config.toml
n_layer = 11
d_model = 512
n_head = 8
n_kv_head = 8
head_dim = 64
d_mlp = 2048
vocab_size = 10016
activation = "tanh_gelu"
norm = "layernorm"
norm_place = "pre"
norm_eps = 1e-05
positions = "rope"
rope_base = 500000.0
rope_fraction = 0.5
qk_norm = false
attn_scale = 0.125
bias = "none"
tie_embeddings = false
parallel_block = true
init = "uniform"
init_std_qkv = 0.0329
init_std_o = 0.00701
init_std_up = 0.0329
init_std_down = 0.00701
optimizer = "adamw"
lr = 0.000585
lr_mult_qkv = 0.7
beta1 = 0.9
beta2 = 0.99
lr_head = 0.00495
grad_clip = 0.5
warmup_steps = 502
schedule = "wsd"
decay_fraction = 0.627
decay_shape = "linear"
final_lr_fraction = 0.0
batch_tokens = 131072
seq_len = 512
doc_mask = false
train_tokens = 943700000
steps = 7200
dataset = "wikipedia_en"
MLP neurons of a small language model. Each row is named by its layer, matrix (up: input weights) and neuron, and shows model dimensions 16-111. Each number is 50 + 15 x the weight over its row's rms, rounded and kept within 0 to 99.
Before each neuron's rows, "fires on" lists the tokens most often at its 100 highest values on Wikipedia text that the model never trained on.

fires on: ":", " squad", " December", " Fleet", " Player", " Sch"
L2.up27:69 53 59 43 59 66 65 41 22 37 44 35 12 47 44 51 48 52 59 32 55 47 41 33 69 52 64 58 63 40 36 61 66 62 80 50 84 28 45 60 42 56 68 60 61 44 32 50 16 39 55 53 64 64 18 37 54 50 49 50 43 64 46 41 74 59 40 30 56 83 53 76 34 36 78 73 42 43 56 31 00 40 73 46 49 59 44 20 47 42 15 57 30 71 54 52

fires on: "n", "m", "c", "v", "l"
L7.up1519:61 60 26 37 38 50 42 46 46 77 64 39 55 30 65 68 27 35 47 34 57 59 56 63 62 62 49 47 45 64 37 63 37 24 61 39 67 62 62 73 38 54 63 69 46 34 44 44 51 43 39 35 58 68 29 24 57 45 47 34 49 50 61 50 58 86 60 33 51 73 40 49 14 32 49 54 51 60 52 59 42 45 72 65 64 57 40 54 57 58 53 65 27 53 45 61

fires on: "ico", "ot", " Park", "ors", " Norfolk", "orton"
L2.up1000:79 43 73 49 46 54 37 51 67 23 57 51 20 71 63 33 51 43 47 84 45 55 48 46 50 50 53 39 29 66 52 56 58 41 62 26 42 76 52 57 50 48 37 78 29 47 61 67 29 40 40 59 39 52 37 69 73 53 30 33 41 14 57 66 29 34 48 51 32 67 46 21 33 43 83 44 44 47 51 48 56 18 38 59 23 57 74 35 57 51 56 49 48 80 49 43

fires on: "ber", "aha", " goal", "ises", "ressed"
L2.up1579:59 70 62 52 45 40 34 35 54 44 41 31 39 44 28 61 47 66 47 70 73 35 61 79 46 30 74 57 64 52 24 81 31 55 72 64 27 53 33 33 68 74 79 28 26 46 57 42 28 22 49 59 54 60 57 38 72 31 18 47 28 64 40 59 42 59 55 44 22 55 65 64 50 55 44 50 42 42 47 48 59 43 62 57 56 56 65 51 54 59 55 74 38 70 53 43

fires on: " |", " |\n", "|", " him", " player"
L2.up1130:51 53 62 52 65 28 57 36 53 42 44 54 26 52 72 68 37 46 48 45 59 24 80 76 49 58 56 59 51 37 60 39 50 40 45 59 72 46 30 25 34 55 64 51 42 56 51 85 83 30 51 39 55 52 47 51 49 46 35 45 66 54 51 48 62 37 84 31 24 46 19 29 28 67 63 54 20 75 59 31 56 37 36 47 41 55 57 39 52 54 60 79 45 63 39 45

fires on: "able", "190", "ong", " track", "21"
L2.up1336:45 36 80 60 55 53 58 70 57 43 51 45 48 19 71 38 64 44 43 54 44 41 39 72 42 60 64 32 43 63 37 49 64 60 36 77 49 25 39 81 47 24 60 66 55 67 57 40 45 67 47 51 61 40 30 54 46 52 57 25 47 36 18 61 65 70 25 59 53 39 42 54 52 44 42 72 57 51 49 25 44 44 57 68 48 41 85 59 43 41 55 68 55 39 38 43

fires on: ")", " terminus", " Civil", " of", "22", " military"
L2.up835:51 47 38 41 55 66 25 42 25 30 69 47 54 24 50 50 41 41 40 52 61 35 83 45 69 37 66 43 46 33 47 45 67 54 45 72 52 19 35 58 39 67 31 44 30 76 68 34 26 62 43 42 47 43 58 42 50 57 42 24 32 42 39 57 81 52 77 44 34 39 32 61 37 60 50 69 64 23 46 40 66 57 36 80 40 67 44 42 43 62 51 48 84 50 62 48

fires on: "198", "ux", "agen", "ense", "ente", " Kaz"
L2.up433:77 46 51 52 31 53 41 48 21 43 63 82 68 45 36 85 48 56 31 44 58 78 36 55 68 59 60 51 48 44 39 45 49 40 55 78 38 55 43 25 51 66 33 49 54 41 63 28 40 32 56 67 52 50 59 41 67 48 33 48 26 58 38 64 70 54 50 60 16 42 36 63 56 41 39 55 37 58 53 44 51 54 54 51 58 51 68 47 45 58 68 54 44 48 39 61

fires on: "h", "at", ".", "a", "aw"
L2.up570:40 54 35 39 56 48 37 50 56 53 43 32 38 61 49 22 64 61 46 55 46 39 69 58 30 40 13 65 38 47 54 45 69 39 52 69 63 65 37 38 52 75 28 72 41 60 50 62 33 78 74 21 59 46 39 47 38 33 44 41 28 66 33 40 34 22 40 65 58 53 52 41 48 44 47 32 69 76 23 68 41 37 56 65 36 73 77 25 29 57 64 53 73 64 59 38

fires on: "0", "ue", "itude", "92", "98", "2"
L2.up86:36 45 67 49 28 52 56 52 32 47 60 57 62 58 46 47 69 39 45 52 71 28 62 77 58 27 56 69 36 65 39 40 55 70 64 50 63 47 69 35 14 46 69 59 37 28 76 26 43 62 21 32 49 59 62 63 46 33 56 61 25 70 55 69 58 66 43 62 47 57 49 59 48 36 82 24 42 68 76 53 28 58 62 48 50 49 53 61 59 26 39 45 70 39 50 65

fires on: "\n\n", " LA", " goal", " role", "oom", " Island"
L2.up1820:59 73 39 65 32 53 22 58 31 73 80 24 28 67 59 56 51 59 41 63 33 22 30 48 53 31 22 41 71 62 53 60 39 88 73 61 28 52 49 41 65 46 67 46 45 49 61 76 74 56 51 35 37 24 56 48 63 42 39 51 51 32 48 21 34 36 40 25 18 44 66 70 65 55 23 56 71 63 13 45 05 38 46 23 35 62 59 43 62 38 58 60 63 59 34 48

fires on: "ine", "40", "2", "22", "its", "aka"
L2.up858:72 77 59 52 22 42 46 44 50 41 43 60 35 53 52 54 41 17 46 58 58 35 66 39 60 40 73 59 65 65 54 50 43 59 60 58 42 28 64 66 58 41 68 57 69 16 27 39 41 42 32 52 50 55 60 61 51 68 53 42 28 61 43 69 34 19 70 66 45 47 32 66 63 68 60 31 42 76 31 64 57 47 54 30 34 46 47 63 54 70 62 52 61 43 45 63

fires on: ".", " set", " Summer", " District"
L2.up727:60 50 51 66 60 35 39 33 67 70 63 65 31 64 53 46 60 25 49 70 40 40 48 45 54 70 47 59 40 63 35 47 53 40 57 45 43 62 39 16 50 57 65 45 49 40 52 65 58 41 54 39 62 32 60 36 33 32 21 55 42 31 47 97 63 38 70 42 32 63 35 48 15 16 23 71 59 30 11 67 58 55 33 48 67 57 54 59 33 51 54 55 47 55 57 31

fires on: ".", " acc", "12", "6", " rh"
L2.up457:46 32 42 28 56 72 49 44 46 23 50 71 55 45 62 38 58 55 52 39 78 65 62 47 61 71 44 50 38 31 44 53 60 40 52 64 64 31 49 20 44 56 46 26 69 57 57 47 44 36 36 09 49 58 25 72 52 44 50 44 52 46 59 46 52 35 33 61 20 51 38 59 40 20 63 39 71 50 49 37 44 24 61 66 65 68 75 52 27 82 37 48 60 64 46 42

fires on: " back", "son", " Missouri", " finished", "-de"
L2.up1673:34 32 37 21 37 25 50 46 50 49 38 42 24 70 32 44 38 54 33 43 46 60 65 77 58 37 49 43 48 68 33 52 70 39 57 51 79 57 34 41 32 21 61 28 55 50 94 64 47 31 31 38 47 54 52 57 42 59 54 60 61 85 58 37 59 36 58 59 41 40 45 69 55 48 43 53 59 50 47 80 15 40 30 38 38 79 66 34 44 58 29 26 47 39 56 46

fires on: " and", " with", " the", " that", " or"
L7.up237:47 57 27 46 44 66 42 61 51 46 56 28 45 21 69 45 48 31 53 60 53 35 54 37 36 57 75 51 49 52 53 35 50 56 28 51 61 54 45 74 83 76 58 72 75 22 31 40 57 66 62 40 58 87 73 73 53 47 36 37 41 49 65 54 38 66 66 46 44 58 64 41 44 34 46 41 71 48 18 17 50 48 51 35 55 70 33 46 47 40 42 09 45 36 15 66

fires on: " st", ":", " c", " family", " f", "="
L7.up1557:35 69 56 66 49 34 49 59 42 51 59 57 68 28 39 43 54 74 34 32 83 38 61 68 55 73 70 52 69 78 69 57 44 43 47 64 45 56 67 58 38 56 54 85 74 50 64 46 28 54 55 39 64 49 52 33 48 36 25 67 56 46 77 39 34 52 53 26 59 73 64 51 50 67 27 35 40 35 45 41 51 57 71 24 47 66 52 75 40 79 28 63 36 69 52 48

fires on: " formed", "ier", " mm", " much", " Battle", " Knight"
L2.up451:70 29 44 43 69 48 34 75 42 35 77 45 46 56 40 50 61 51 38 72 44 48 51 50 46 65 60 33 64 54 76 79 31 35 50 58 50 10 63 45 52 46 31 39 28 57 68 24 35 47 80 34 61 59 62 86 47 31 46 35 71 41 36 65 68 75 64 71 44 66 40 37 22 30 38 51 32 84 73 49 38 52 25 62 33 76 53 29 64 77 67 65 51 41 71 28